MLP neurons of a small language model. Each row is named by its layer, matrix (gate and up: input weights) and neuron, and shows model dimensions 192-255. Each number is 50 + 12 x the weight over its row's rms, rounded and kept within 0 to 99. A neuron's up and down rows have the sign that makes its largest values positive.
A block is one neuron, or neurons of one layer that tend to fire together. After each block is what it responds to, as a language model described it from the Wikipedia text at the highest values.

L6.gate305:54 32 51 55 63 61 44 46 69 57 51 54 46 59 57 49 52 60 56 28 56 55 50 68 57 47 75 57 61 62 37 46 31 66 63 55 64 45 64 45 44 40 44 35 69 56 62 36 39 74 55 49 50 55 46 44 44 50 42 59 37 59 51 33
L6.up305:54 54 44 44 60 57 33 52 48 45 64 55 33 62 97 51 40 56 36 41 50 54 32 50 52 54 45 57 52 44 37 46 55 55 44 66 48 63 45 36 37 48 35 23 15 45 62 44 48 58 26 48 37 60 47 68 46 39 49 40 50 52 49 66
L6.gate442:46 56 82 60 44 48 19 52 30 59 39 39 63 75 53 58 44 57 47 43 33 53 56 47 41 38 48 62 58 42 54 57 31 51 43 54 34 33 61 48 36 44 47 33 64 42 39 55 35 43 23 53 30 35 61 37 57 57 48 30 53 43 53 41
L6.up442:52 45 47 47 35 56 48 62 47 57 50 50 44 75 48 57 70 46 35 21 20 55 65 53 33 53 55 52 52 67 48 46 53 50 49 43 60 71 39 63 26 65 36 47 57 54 64 44 54 59 25 46 56 48 58 58 44 69 49 57 57 55 53 48
L6.gate490:62 66 64 79 35 54 62 26 48 52 75 45 62 52 48 38 58 40 47 57 66 52 54 36 46 48 48 42 52 67 41 45 54 55 60 59 37 56 63 67 39 35 54 52 63 63 41 16 57 51 45 60 42 63 45 63 51 61 59 56 52 51 35 25
L6.up490:45 28 46 58 68 57 51 49 34 37 68 76 47 54 42 43 35 44 37 47 58 50 62 68 70 30 55 37 58 45 44 58 30 52 51 54 67 32 51 49 47 72 23 39 53 37 33 47 32 44 61 26 58 45 47 76 54 64 42 59 42 54 49 51
L6.gate573:67 63 48 56 55 58 58 65 43 52 71 55 42 61 31 61 45 55 49 61 32 41 60 39 52 56 35 45 28 48 60 47 74 59 67 58 52 42 67 75 49 41 36 59 51 48 56 49 31 51 46 59 53 36 63 63 23 71 53 67 71 48 56 33
L6.up573:28 46 50 44 63 49 65 49 46 59 43 44 35 43 45 47 49 48 57 40 31 69 57 36 43 54 47 43 57 63 53 52 73 54 69 43 74 63 65 74 54 55 23 62 63 39 60 43 47 58 58 43 34 58 53 50 52 56 50 45 70 60 45 15
Description: Leading numerals and quantifiers. Numerals, often the first digit of a longer number, starting a count, score, measurement or table cell, e.g. 1–4, 60 schools, 1,800 m; also quantity words such as first, only, fourth, each.

L3.gate118:32 44 63 67 64 57 48 31 40 41 59 52 56 64 54 60 47 52 48 43 58 81 65 67 63 53 44 38 50 54 48 51 42 77 62 44 57 60 59 56 54 34 50 46 46 51 40 81 65 53 35 50 24 64 41 48 27 45 50 57 60 63 57 50
L3.up118:42 54 80 50 48 51 63 62 66 37 35 61 66 39 36 49 27 26 56 51 71 83 46 43 64 49 60 45 39 53 47 58 25 52 74 62 51 45 46 50 31 54 59 48 48 59 48 49 53 52 48 44 70 40 52 53 67 72 67 51 46 56 58 56
L3.gate166:42 25 42 58 55 63 61 42 66 35 36 39 46 63 52 54 38 45 44 52 35 36 45 47 50 55 40 49 62 53 45 45 57 60 40 63 49 59 61 41 55 17 48 55 53 25 58 49 52 61 18 48 38 65 54 32 47 46 58 61 41 64 51 53
L3.up166:43 42 36 53 39 58 67 44 54 73 25 43 28 60 54 55 37 19 42 78 63 30 65 58 56 57 57 50 49 48 41 57 58 52 61 64 37 35 56 57 35 45 44 73 33 56 44 50 47 31 16 57 54 66 67 57 57 34 65 63 44 45 53 42
L3.gate271:32 43 50 65 58 51 66 52 46 46 50 61 54 59 42 41 57 45 44 50 62 50 47 28 61 65 48 67 49 48 56 58 69 51 63 71 55 51 72 58 57 48 46 65 51 52 33 37 55 57 43 66 38 74 60 66 50 65 29 50 54 73 34 34
L3.up271:44 50 56 61 57 54 69 50 44 36 19 52 44 55 68 39 53 34 55 59 54 39 52 36 33 50 36 38 47 38 56 47 49 44 46 57 60 58 54 53 41 29 56 44 45 49 49 56 41 59 47 45 17 57 48 64 49 57 59 58 32 56 43 46
L3.gate452:58 44 49 58 38 55 50 47 58 40 51 35 31 53 24 39 54 41 37 65 36 77 76 40 53 40 43 31 52 33 68 50 54 53 36 54 55 55 43 44 34 41 37 43 58 40 34 40 38 53 58 53 25 50 61 53 52 52 65 59 64 60 52 64
L3.up452:53 42 42 41 63 66 25 53 73 50 41 51 50 58 52 36 47 59 50 53 42 28 38 42 53 33 38 35 37 52 50 38 51 49 39 48 54 74 47 76 49 59 65 48 48 59 48 57 52 46 49 65 27 44 67 35 60 77 58 64 39 49 48 63
Description: List-item and numeric markers. Bullet dashes and small numbers opening a line or table cell (track listings, "1." items, table rows), plus day numbers after months, scores like 6–3, and ordinals.

L6.gate23:73 52 60 33 42 39 54 59 41 48 63 50 53 53 50 48 73 60 52 43 50 47 76 70 45 69 59 58 52 51 55 48 42 40 59 59 56 47 48 31 48 44 63 43 24 52 31 55 55 41 36 33 54 51 46 42 61 66 54 62 50 53 58 57
L6.up23:34 38 37 55 44 62 44 48 41 54 60 34 39 60 53 61 42 49 43 39 52 60 61 42 50 40 58 59 61 52 45 50 51 42 65 61 46 54 40 52 58 51 51 43 56 50 73 42 30 57 54 37 64 63 63 52 51 53 27 59 56 66 49 31
L6.gate159:48 45 54 54 51 48 50 49 60 45 30 31 66 31 68 62 66 47 34 55 38 55 25 53 65 63 45 50 64 36 60 64 62 22 65 67 31 58 59 73 54 52 57 42 41 25 37 39 30 47 48 52 54 73 51 60 44 25 39 32 53 45 70 18
L6.up159:36 67 36 43 78 58 47 58 56 72 57 50 44 44 49 49 64 43 63 50 67 25 79 46 59 48 45 58 32 34 56 55 56 37 57 37 58 45 45 56 50 60 63 52 29 45 22 70 74 33 44 52 35 68 44 52 56 54 42 55 43 54 47 55
L6.gate176:50 71 76 64 51 42 55 60 74 35 57 32 48 64 45 68 48 37 63 53 32 60 60 40 65 68 54 34 60 61 73 63 47 16 56 28 73 40 65 63 28 46 39 74 53 39 51 38 26 47 30 68 38 55 44 32 67 38 49 40 44 48 57 54
L6.up176:39 63 35 68 36 47 58 60 35 46 34 51 51 42 56 37 49 25 38 56 55 26 54 44 50 58 42 24 57 51 54 54 36 60 43 26 48 51 61 59 70 39 47 40 41 51 43 63 46 68 40 43 62 46 52 26 45 59 68 43 40 46 65 34
L6.gate269:83 53 56 36 66 48 65 54 45 42 30 15 61 58 33 36 60 66 39 40 40 39 62 39 42 44 53 62 61 26 43 66 68 59 46 50 46 62 54 42 45 64 55 56 37 51 52 32 52 36 51 57 67 66 51 56 51 28 52 55 33 53 44 60
L6.up269:65 39 64 58 29 61 62 66 63 40 45 33 58 34 51 74 36 63 35 52 42 36 55 49 57 62 39 37 58 69 53 60 58 43 48 51 53 52 41 33 39 38 48 56 49 38 66 52 41 42 54 26 37 54 48 44 52 44 29 63 64 34 35 55
Description: Verb-completing suffixes and particles. Fires on the last piece that completes a verb in narrative prose, such as inflection endings or the particle after it: "try|ing", "reject|s", "convince|d", "carrying out", "called for".

L8.gate25:70 38 59 28 52 43 60 38 36 67 51 57 41 61 51 64 63 56 54 45 16 41 51 71 53 36 38 56 32 51 57 46 55 59 53 50 61 60 55 57 66 59 60 48 66 61 35 52 53 56 63 38 51 42 54 63 33 45 55 56 38 45 52 40
L8.up25:70 54 44 63 60 40 35 56 30 62 55 38 57 85 55 47 52 54 41 51 36 50 53 61 53 44 42 63 60 46 35 40 51 38 52 58 47 60 46 57 43 40 60 62 44 64 52 43 54 62 61 41 53 59 41 36 28 47 45 55 60 60 51 27
Description: Education biography predictions. Function words and verbs in biographical education passages, where a degree or field of study comes next, as in "where he obtained a", "She studied", "obtained his".

L6.gate237:67 42 66 48 34 44 38 79 59 35 48 52 58 48 55 45 54 45 72 52 54 53 43 61 59 52 50 42 46 46 37 51 61 54 72 57 43 76 54 51 60 47 50 58 34 68 32 45 53 73 57 49 33 58 42 48 26 40 47 61 42 42 67 50
L6.up237:53 49 47 45 54 56 54 52 38 35 33 47 45 62 66 64 50 47 78 34 48 39 55 70 45 58 56 40 56 53 40 54 65 64 33 34 37 53 45 30 49 51 51 49 44 77 23 29 67 68 43 38 61 42 57 46 37 50 28 54 64 40 65 42
L6.gate451:66 66 39 45 48 50 54 52 48 51 29 55 42 47 41 29 55 37 54 52 15 31 45 61 61 52 49 58 48 50 47 55 69 42 34 45 48 49 68 66 52 51 61 42 43 45 59 78 71 59 51 34 35 29 37 47 73 73 38 57 32 35 58 53
L6.up451:38 63 57 32 52 61 56 62 48 35 62 39 50 64 44 44 60 61 46 64 55 34 42 56 70 61 41 52 69 49 55 37 56 66 53 32 36 54 45 30 57 74 46 49 64 67 48 57 46 66 55 50 49 33 72 51 73 44 39 35 59 38 67 35
L6.gate476:35 46 68 52 43 50 28 44 63 31 26 46 69 40 34 45 35 54 73 36 53 72 70 68 48 67 55 56 62 32 34 50 54 61 38 39 39 29 77 41 71 49 49 52 70 37 66 48 51 30 35 58 31 40 73 27 53 46 57 57 63 48 57 64
L6.up476:38 57 46 60 62 54 45 65 44 58 42 47 38 50 66 60 55 61 59 16 62 41 32 45 57 39 44 66 65 34 49 48 66 54 21 47 35 46 51 45 51 56 47 66 65 72 79 50 43 40 32 51 54 39 43 35 35 57 36 39 46 59 65 51
L6.gate597:47 57 43 45 55 67 77 72 40 54 55 17 38 32 46 56 40 41 35 47 46 55 44 33 53 51 54 47 39 50 67 48 39 74 48 61 59 55 45 70 32 14 86 52 51 43 50 43 48 62 50 48 61 46 57 56 65 29 58 31 29 36 64 51
L6.up597:45 60 58 64 50 43 61 59 52 40 45 34 28 40 35 50 45 43 53 35 68 54 49 42 42 41 68 58 39 45 33 43 61 35 23 56 66 56 65 24 59 49 52 47 56 61 50 62 55 53 51 47 46 57 74 38 49 36 63 68 58 37 60 49
Description: Middle of set phrases. Inner pieces of fixed phrases and split words, mostly degree titles and placings: "of" in Bachelor of Fine Arts, "place" in 2nd place, "ade" in academic.

L6.gate106:45 60 45 67 49 43 66 64 46 60 53 33 55 58 71 47 56 25 64 43 43 39 58 45 50 58 51 51 53 54 25 46 74 51 43 26 19 46 66 36 66 69 54 60 63 61 50 39 37 36 44 36 31 59 42 30 61 40 54 42 42 49 55 54
L6.up106:44 73 54 36 43 53 45 60 40 47 52 42 48 52 41 56 51 33 45 54 48 49 60 28 66 77 64 58 34 53 44 60 51 50 56 54 58 76 44 65 53 65 61 43 53 72 48 35 54 51 64 49 43 38 40 52 55 63 45 56 41 54 67 36
L6.gate297:38 53 89 48 69 59 60 52 47 31 37 40 57 37 63 47 37 36 45 23 65 35 50 44 54 64 57 29 49 64 42 50 63 65 22 67 45 67 60 63 46 56 52 30 70 54 74 61 32 54 52 37 50 36 47 46 35 44 64 57 26 54 54 62
L6.up297:47 45 56 50 49 35 47 62 63 50 39 44 55 42 39 72 39 56 32 27 52 61 52 24 65 50 45 28 40 60 51 34 54 56 63 66 67 38 43 53 41 40 45 38 26 47 47 56 72 69 47 50 37 39 55 68 21 65 43 54 50 44 70 59
L6.gate356:51 80 63 61 31 54 25 59 44 47 49 63 31 58 40 31 43 40 55 40 44 55 47 38 64 42 56 58 63 50 37 52 59 50 43 37 45 42 61 50 59 49 37 22 41 66 60 60 45 36 30 45 47 44 40 55 52 58 49 41 56 42 60 69
L6.up356:48 51 59 56 41 36 37 63 64 48 45 72 37 46 62 50 27 34 49 42 51 68 47 32 25 56 39 47 43 54 57 68 41 47 42 61 58 42 59 29 38 48 54 47 49 59 33 50 46 44 52 68 55 54 57 54 52 61 66 42 27 51 43 47
L6.gate603:24 56 40 46 35 43 63 45 45 55 49 55 65 25 56 35 53 43 37 56 54 35 57 51 46 42 48 61 63 44 72 71 57 49 65 46 45 46 67 45 40 62 42 34 34 36 49 33 60 49 56 57 41 48 42 48 58 39 46 69 52 46 53 59
L6.up603:61 52 60 49 41 53 28 60 56 53 37 60 63 60 38 28 44 40 43 53 60 58 54 39 50 48 57 51 53 50 43 36 44 43 45 48 42 50 54 51 74 65 51 38 68 58 41 72 38 34 41 41 43 46 47 31 48 38 50 61 58 50 36 30
Description: Passive participle completion. Past participles ending passive or perfect verb phrases after was/is/been, like inducted, criticized, founded, usually followed by "by" or "in"; also years after "in 18" and closing parentheses.

L3.gate94:28 48 39 45 48 60 57 49 45 30 72 57 55 46 49 52 59 54 45 36 61 64 65 31 44 72 55 55 32 46 25 48 42 42 62 58 59 54 47 54 58 37 50 65 30 69 33 58 34 38 57 51 62 55 37 42 53 63 36 66 42 32 38 44
L3.up94:50 58 45 38 35 63 52 36 70 46 31 57 22 61 37 60 54 34 51 72 57 55 65 66 55 40 54 62 60 37 54 57 45 63 43 46 59 59 58 55 35 27 31 45 53 49 60 63 43 53 29 53 49 45 54 41 32 57 42 62 74 37 49 50
L3.gate170:60 62 58 61 31 29 71 48 62 25 65 67 61 68 35 42 39 42 70 49 28 55 48 57 55 65 48 46 36 40 49 51 28 46 45 28 65 53 70 45 78 44 41 36 40 62 45 49 29 47 52 62 26 59 53 62 64 47 20 48 59 41 47 70
L3.up170:30 44 43 52 39 68 32 36 73 44 35 76 24 45 46 31 43 42 51 57 66 73 50 64 30 42 75 50 53 29 55 23 46 58 50 59 58 46 50 49 30 47 62 63 51 49 54 50 35 56 45 41 31 29 38 35 52 55 37 44 59 55 55 41
L3.gate424:31 55 62 51 25 59 19 52 58 61 50 58 57 65 52 52 48 27 47 55 43 63 46 40 46 33 58 51 48 48 24 44 58 37 39 34 51 52 57 45 45 42 55 47 50 52 69 68 51 57 73 54 27 32 57 29 48 47 34 59 51 45 71 57
L3.up424:37 71 61 54 49 51 50 62 61 48 42 75 48 62 69 55 50 52 45 62 57 61 37 83 44 55 39 67 37 45 44 37 29 77 55 58 62 45 40 36 59 65 51 69 57 55 55 49 51 40 54 36 49 49 39 61 36 52 54 48 45 32 48 50
L3.gate503:39 72 44 41 31 35 52 39 65 47 53 44 42 54 52 44 33 48 54 33 42 60 53 41 60 50 46 63 30 47 34 41 40 54 41 57 62 66 63 51 36 72 51 80 45 40 43 44 38 34 36 41 61 53 46 44 65 34 50 49 58 46 69 64
L3.up503:47 68 54 67 41 46 46 40 59 56 46 71 51 37 63 77 36 35 53 39 55 50 23 47 49 53 58 51 49 57 45 43 36 64 34 55 37 63 39 48 47 25 55 41 28 47 54 51 54 34 52 39 35 25 51 48 76 62 55 37 64 45 61 43
Description: Passive past participles. Past participles directly after a form of "be" in passive constructions, such as was completed, were made, was opened, often followed by in, by, or to.

L8.gate216:50 35 48 44 50 52 55 37 37 30 53 45 46 57 60 67 46 57 38 42 54 46 43 69 67 63 43 52 49 39 45 36 56 39 56 50 60 50 72 45 56 54 47 67 35 50 47 50 43 47 66 53 54 53 39 49 55 54 65 76 68 53 38 39
L8.up216:46 53 48 42 65 70 45 42 50 48 45 30 46 61 59 32 67 31 34 48 39 30 59 48 56 36 40 64 32 79 73 58 32 57 59 39 68 28 48 62 52 48 52 35 62 53 61 46 67 30 52 35 40 40 30 48 55 57 29 61 74 56 45 45
Description: Delimiters after numbers. Separators and unit marks right after a number and before another value, e.g. the pipe after a vote count, ° in coordinates, – in scores.

L8.gate430:59 47 69 62 58 54 56 51 53 39 52 50 45 61 28 66 47 59 38 64 38 35 62 51 45 58 37 38 58 50 33 49 63 53 36 46 52 42 57 45 39 62 19 55 56 44 34 56 38 43 59 31 35 92 23 38 57 35 20 50 62 32 50 56
L8.up430:53 54 43 42 45 43 37 45 43 49 48 53 44 35 58 62 65 30 50 88 26 36 45 47 50 72 28 57 17 68 61 43 45 39 64 43 47 56 54 52 61 34 36 51 52 53 45 48 59 44 44 62 31 56 25 67 40 36 44 46 35 58 48 64
Description: Word completions and quantifier "of". Mainly the "of" in "all of whom" or "some of which", plus endings of predicate words like warned, problematic, unhappy, afraid, and some name starts.

L3.gate186:65 26 38 76 55 50 51 45 78 45 51 40 59 84 37 51 57 77 58 54 38 55 53 80 47 60 48 45 59 42 48 60 38 52 42 47 22 51 71 43 31 44 46 70 40 43 45 30 29 56 47 34 61 47 50 49 58 50 64 57 57 47 38 57
L3.up186:49 41 59 37 54 30 37 62 66 56 35 42 44 46 57 54 41 50 54 50 41 50 40 74 72 57 65 30 53 53 48 37 34 45 66 57 33 76 65 42 79 30 27 45 59 56 44 50 44 50 67 43 34 42 52 49 53 53 85 68 69 48 43 52
L3.gate408:41 42 54 44 37 38 59 36 42 53 53 39 71 63 65 39 74 55 51 43 51 53 64 47 48 38 71 39 36 32 71 55 60 48 65 45 41 66 44 33 34 39 59 38 41 67 48 43 76 66 55 64 70 41 37 37 54 48 43 64 50 50 41 42
L3.up408:31 33 67 41 49 54 74 39 42 36 54 35 48 37 37 47 57 42 53 37 37 55 58 53 47 34 66 56 55 44 44 44 34 53 37 48 39 53 40 38 38 54 44 61 54 57 58 36 44 76 69 47 63 53 49 73 48 40 38 44 67 58 58 40
L3.gate603:36 40 64 42 59 64 48 45 62 59 52 55 58 52 43 48 50 49 62 29 80 44 60 50 52 53 48 39 56 47 27 49 46 31 45 29 56 72 70 28 57 43 60 34 58 51 48 55 27 51 52 62 46 50 60 38 46 59 64 60 38 53 44 29
L3.up603:49 57 50 55 50 72 62 31 55 29 70 32 63 49 38 35 54 29 47 38 48 38 39 61 56 35 50 41 36 33 28 42 50 68 45 63 46 43 51 52 50 31 34 48 58 49 49 44 52 48 41 39 57 57 75 41 40 51 58 67 21 36 51 44
L3.gate688:42 53 36 61 48 58 52 47 58 45 51 40 40 47 40 41 60 33 62 32 33 51 41 57 58 54 34 44 49 58 33 57 52 37 59 63 52 54 67 49 72 47 53 26 58 50 48 21 67 78 49 36 77 36 31 45 24 47 49 67 55 21 60 30
L3.up688:77 64 53 65 48 45 38 34 55 61 58 46 45 55 46 64 33 46 58 21 36 42 46 58 42 65 48 52 63 48 33 72 34 63 40 48 40 71 55 30 64 52 38 14 53 45 57 24 33 79 42 62 45 46 63 45 53 48 40 78 58 73 44 25
Description: Family nouns after possessives. Kinship nouns right after his, her or a name's in biographies (mother, wife, husband, maternal); more weakly, the or at naming a venue or school.

L3.gate9:52 42 34 61 71 73 33 64 49 68 59 70 49 42 57 49 59 55 80 66 65 37 50 34 36 45 41 52 45 53 57 45 35 58 53 31 46 47 53 66 40 38 60 68 47 24 50 45 26 42 33 53 29 59 49 40 52 40 49 78 35 61 39 47
L3.up9:45 68 57 38 53 51 57 42 57 45 40 28 52 32 59 69 32 51 59 72 53 44 19 53 45 69 61 23 43 52 51 76 31 42 49 37 41 51 62 55 47 74 49 31 21 77 35 66 44 55 29 37 37 47 52 49 49 64 66 55 48 56 60 59
L3.gate62:48 64 61 68 65 36 33 66 81 64 49 52 62 37 37 54 67 42 72 48 56 48 30 47 54 63 35 64 49 51 22 53 60 23 52 56 47 60 76 56 48 54 33 70 52 45 52 50 56 59 62 26 29 54 33 57 67 47 33 34 35 71 47 50
L3.up62:55 35 63 58 45 64 28 52 43 37 48 44 49 65 55 52 46 58 58 33 40 39 46 64 71 41 61 57 51 57 56 41 42 52 36 69 46 65 37 56 64 63 59 52 36 38 35 64 43 75 45 49 40 57 53 39 42 30 56 49 51 60 73 68
L3.gate454:56 43 43 56 43 61 51 68 61 50 37 58 36 64 53 55 69 24 39 48 51 38 60 44 44 43 51 19 57 44 41 46 63 47 27 51 67 48 63 55 50 33 48 59 26 61 44 63 51 42 40 51 75 53 33 58 42 46 43 67 39 57 41 64
L3.up454:47 54 58 49 57 39 35 47 39 45 56 67 62 47 44 48 60 49 69 54 40 46 45 45 43 42 55 56 52 58 46 37 45 32 51 58 34 33 44 56 82 56 37 49 70 56 58 75 37 75 51 36 39 50 62 46 55 30 59 40 33 47 53 48
L3.gate689:51 40 54 58 61 44 36 41 44 66 39 59 21 29 18 54 42 64 47 52 38 48 65 36 45 34 31 37 62 29 71 59 37 41 85 50 48 48 79 42 63 54 45 47 46 60 36 72 39 53 28 51 50 52 42 56 56 36 46 40 38 55 41 59
L3.up689:55 67 67 35 40 42 50 44 49 56 45 45 48 44 26 70 59 43 59 56 46 55 26 65 53 67 45 31 62 21 65 73 26 50 41 55 56 56 51 53 34 31 30 36 41 53 43 63 40 52 53 31 59 50 71 48 57 54 54 60 43 58 39 68
Description: Wiki heading equals signs. The first = of a wiki-markup section heading at the start of a line after a blank line, e.g. ==History==, ==Career statistics==; rarely $ in tables.

L3.gate99:55 59 56 52 34 40 47 36 40 30 56 55 27 52 48 49 54 35 52 69 55 58 73 32 63 46 45 66 50 47 29 60 58 52 46 57 57 43 49 34 51 44 27 44 59 58 57 60 35 24 65 67 44 48 54 34 35 33 55 69 36 39 61 54
L3.up99:50 64 47 52 58 39 57 45 44 41 54 46 56 26 73 52 44 42 65 52 57 39 53 47 46 50 30 47 40 81 72 64 60 61 52 52 49 44 38 43 52 34 49 31 53 47 49 65 44 56 53 68 24 43 59 51 53 50 45 39 58 38 53 53
L3.gate250:45 39 48 58 54 64 43 45 43 53 71 40 48 63 46 54 50 62 52 35 47 51 62 43 38 59 56 48 41 50 45 59 37 23 62 50 49 62 55 73 50 42 63 50 34 58 72 57 66 33 34 49 45 65 46 40 34 63 63 55 37 63 47 37
L3.up250:40 61 62 48 60 71 52 52 22 54 46 51 49 64 41 41 37 67 54 43 68 58 34 38 37 58 55 43 46 44 67 65 61 28 58 83 58 50 53 67 49 62 31 66 38 52 39 47 57 31 73 42 69 54 35 48 70 67 43 41 51 52 26 63
L3.gate546:47 44 70 41 51 47 59 40 52 13 52 37 55 40 40 32 42 42 34 50 51 48 49 46 63 70 55 41 44 44 64 43 60 47 47 54 70 66 68 36 51 56 51 51 32 54 53 39 66 62 61 60 48 71 40 37 84 70 54 53 51 27 37 48
L3.up546:52 45 49 37 62 60 64 49 52 40 70 42 43 65 46 64 59 68 39 35 59 27 51 39 65 40 27 35 40 51 63 50 49 45 44 56 61 24 50 61 52 41 63 48 52 42 54 47 54 65 43 51 46 60 30 38 56 49 22 53 48 39 17 38
L3.gate669:45 60 44 60 64 63 37 43 71 68 61 29 41 47 53 35 54 40 50 43 72 40 54 42 58 40 39 57 58 32 46 40 46 40 75 53 43 42 55 23 25 42 67 42 34 28 58 49 48 47 37 53 32 58 50 61 47 46 64 57 47 51 50 61
L3.up669:80 45 60 39 45 49 45 46 43 46 46 40 51 27 52 51 40 60 61 39 65 44 50 40 50 44 58 52 42 55 52 59 66 56 69 46 63 30 36 60 41 28 56 29 35 35 49 43 39 48 53 36 61 52 36 37 25 55 38 42 43 44 57 55
Description: Verb inflection suffixes. Suffix pieces like -ed, -d, -ing split off a main verb's stem in narrative prose, as in travel|led, crash|ed, produ|cing, rule|d; occasionally also the word right after the subject.

L6.gate78:45 49 53 47 44 75 40 36 30 25 63 53 42 56 61 33 44 33 61 27 42 52 52 45 60 50 53 50 58 55 19 59 39 50 35 49 38 57 80 38 44 59 54 38 22 38 64 38 32 79 53 62 76 40 42 68 63 52 46 44 50 50 52 44
L6.up78:63 50 61 43 40 38 53 55 59 48 69 32 48 75 36 46 54 64 68 48 56 59 56 50 66 27 54 66 48 51 38 41 42 42 46 51 64 51 58 44 36 46 56 54 51 52 63 49 58 46 70 61 38 56 57 80 53 62 26 57 40 44 58 53
L6.gate359:84 39 68 34 61 45 22 71 64 44 62 50 35 49 55 42 52 47 36 57 52 36 54 54 50 51 62 50 62 51 59 25 61 51 45 56 62 48 78 46 62 29 46 45 39 57 48 70 60 53 32 61 46 42 54 41 23 63 53 42 62 49 63 59
L6.up359:62 44 34 52 46 59 51 63 49 64 57 49 44 52 69 37 56 65 31 65 32 57 37 46 60 50 54 65 51 48 32 32 54 49 64 29 60 53 81 42 46 15 52 65 50 56 47 56 47 63 51 67 35 62 22 76 45 53 52 56 57 54 62 55
L6.gate360:38 38 54 70 41 48 38 60 50 50 53 27 58 44 64 56 48 21 47 69 38 60 53 29 63 55 45 55 87 53 28 33 33 27 46 49 54 50 60 46 70 36 77 39 41 49 60 64 57 43 77 52 38 48 48 39 53 48 58 68 44 65 49 41
L6.up360:34 28 51 64 59 59 42 42 61 43 64 50 62 22 56 53 53 29 67 44 66 25 51 46 77 30 48 51 54 42 62 47 64 32 47 26 57 58 64 51 28 40 60 24 46 54 54 60 44 57 39 44 59 40 34 40 37 48 52 40 42 49 39 70
L6.gate608:52 61 71 41 26 46 38 78 32 56 33 58 44 58 41 34 41 35 52 48 56 68 51 61 44 54 68 38 42 38 35 41 63 35 54 55 63 53 65 61 33 72 44 43 58 40 42 72 36 58 50 40 29 41 48 63 47 48 61 47 53 41 47 62
L6.up608:46 55 41 51 57 43 30 18 56 29 55 21 39 58 42 49 67 52 18 48 57 45 33 64 54 51 40 44 53 49 45 62 32 41 54 50 40 43 56 44 39 30 53 37 39 36 54 72 77 48 65 54 39 53 44 38 66 33 62 67 51 48 49 28
Description: Infobox and table structure. Structural tokens in Wikipedia infoboxes and tables: the colon after coordinates, blank lines after headings, and unit words like ft, m.

L8.gate287:66 39 68 47 45 54 29 73 48 66 39 55 52 63 42 37 51 34 66 62 40 50 42 59 35 44 60 45 59 46 49 49 59 53 42 63 54 60 44 47 17 61 48 37 55 43 42 38 42 41 39 53 47 47 46 54 43 55 61 63 40 59 25 71
L8.up287:62 45 65 57 48 35 39 71 43 48 46 23 56 59 64 41 53 55 54 67 51 52 36 51 62 61 78 57 64 64 38 55 39 53 78 38 60 45 43 56 46 56 51 55 47 54 63 49 51 65 37 47 53 27 40 47 41 58 58 38 32 69 36 35
Description: Leading digits of numbers. First digit token of a number, often a small integer, in statistics tables after pipes or in measurements, e.g. area of 1.57, 6.48, 1,000.

L8.gate435:40 52 67 37 41 30 43 32 62 43 47 60 40 30 54 61 47 60 37 31 58 52 57 61 66 59 53 55 40 78 52 64 50 54 38 31 61 43 73 40 49 83 70 66 47 59 33 60 47 28 31 55 54 61 35 44 47 44 47 60 62 45 62 40
L8.up435:42 79 54 36 48 57 46 55 55 40 30 48 45 63 54 75 40 34 55 51 23 34 44 40 56 53 44 37 43 42 42 38 68 44 50 56 52 55 38 52 35 63 37 53 39 49 42 57 59 42 52 39 59 41 61 40 48 46 56 72 57 57 35 28
Description: Passive participle endings. Final piece of past participles or adjectives after was/is/are, just before a preposition, such as store-d in, critic-ized by, known professional-ly as.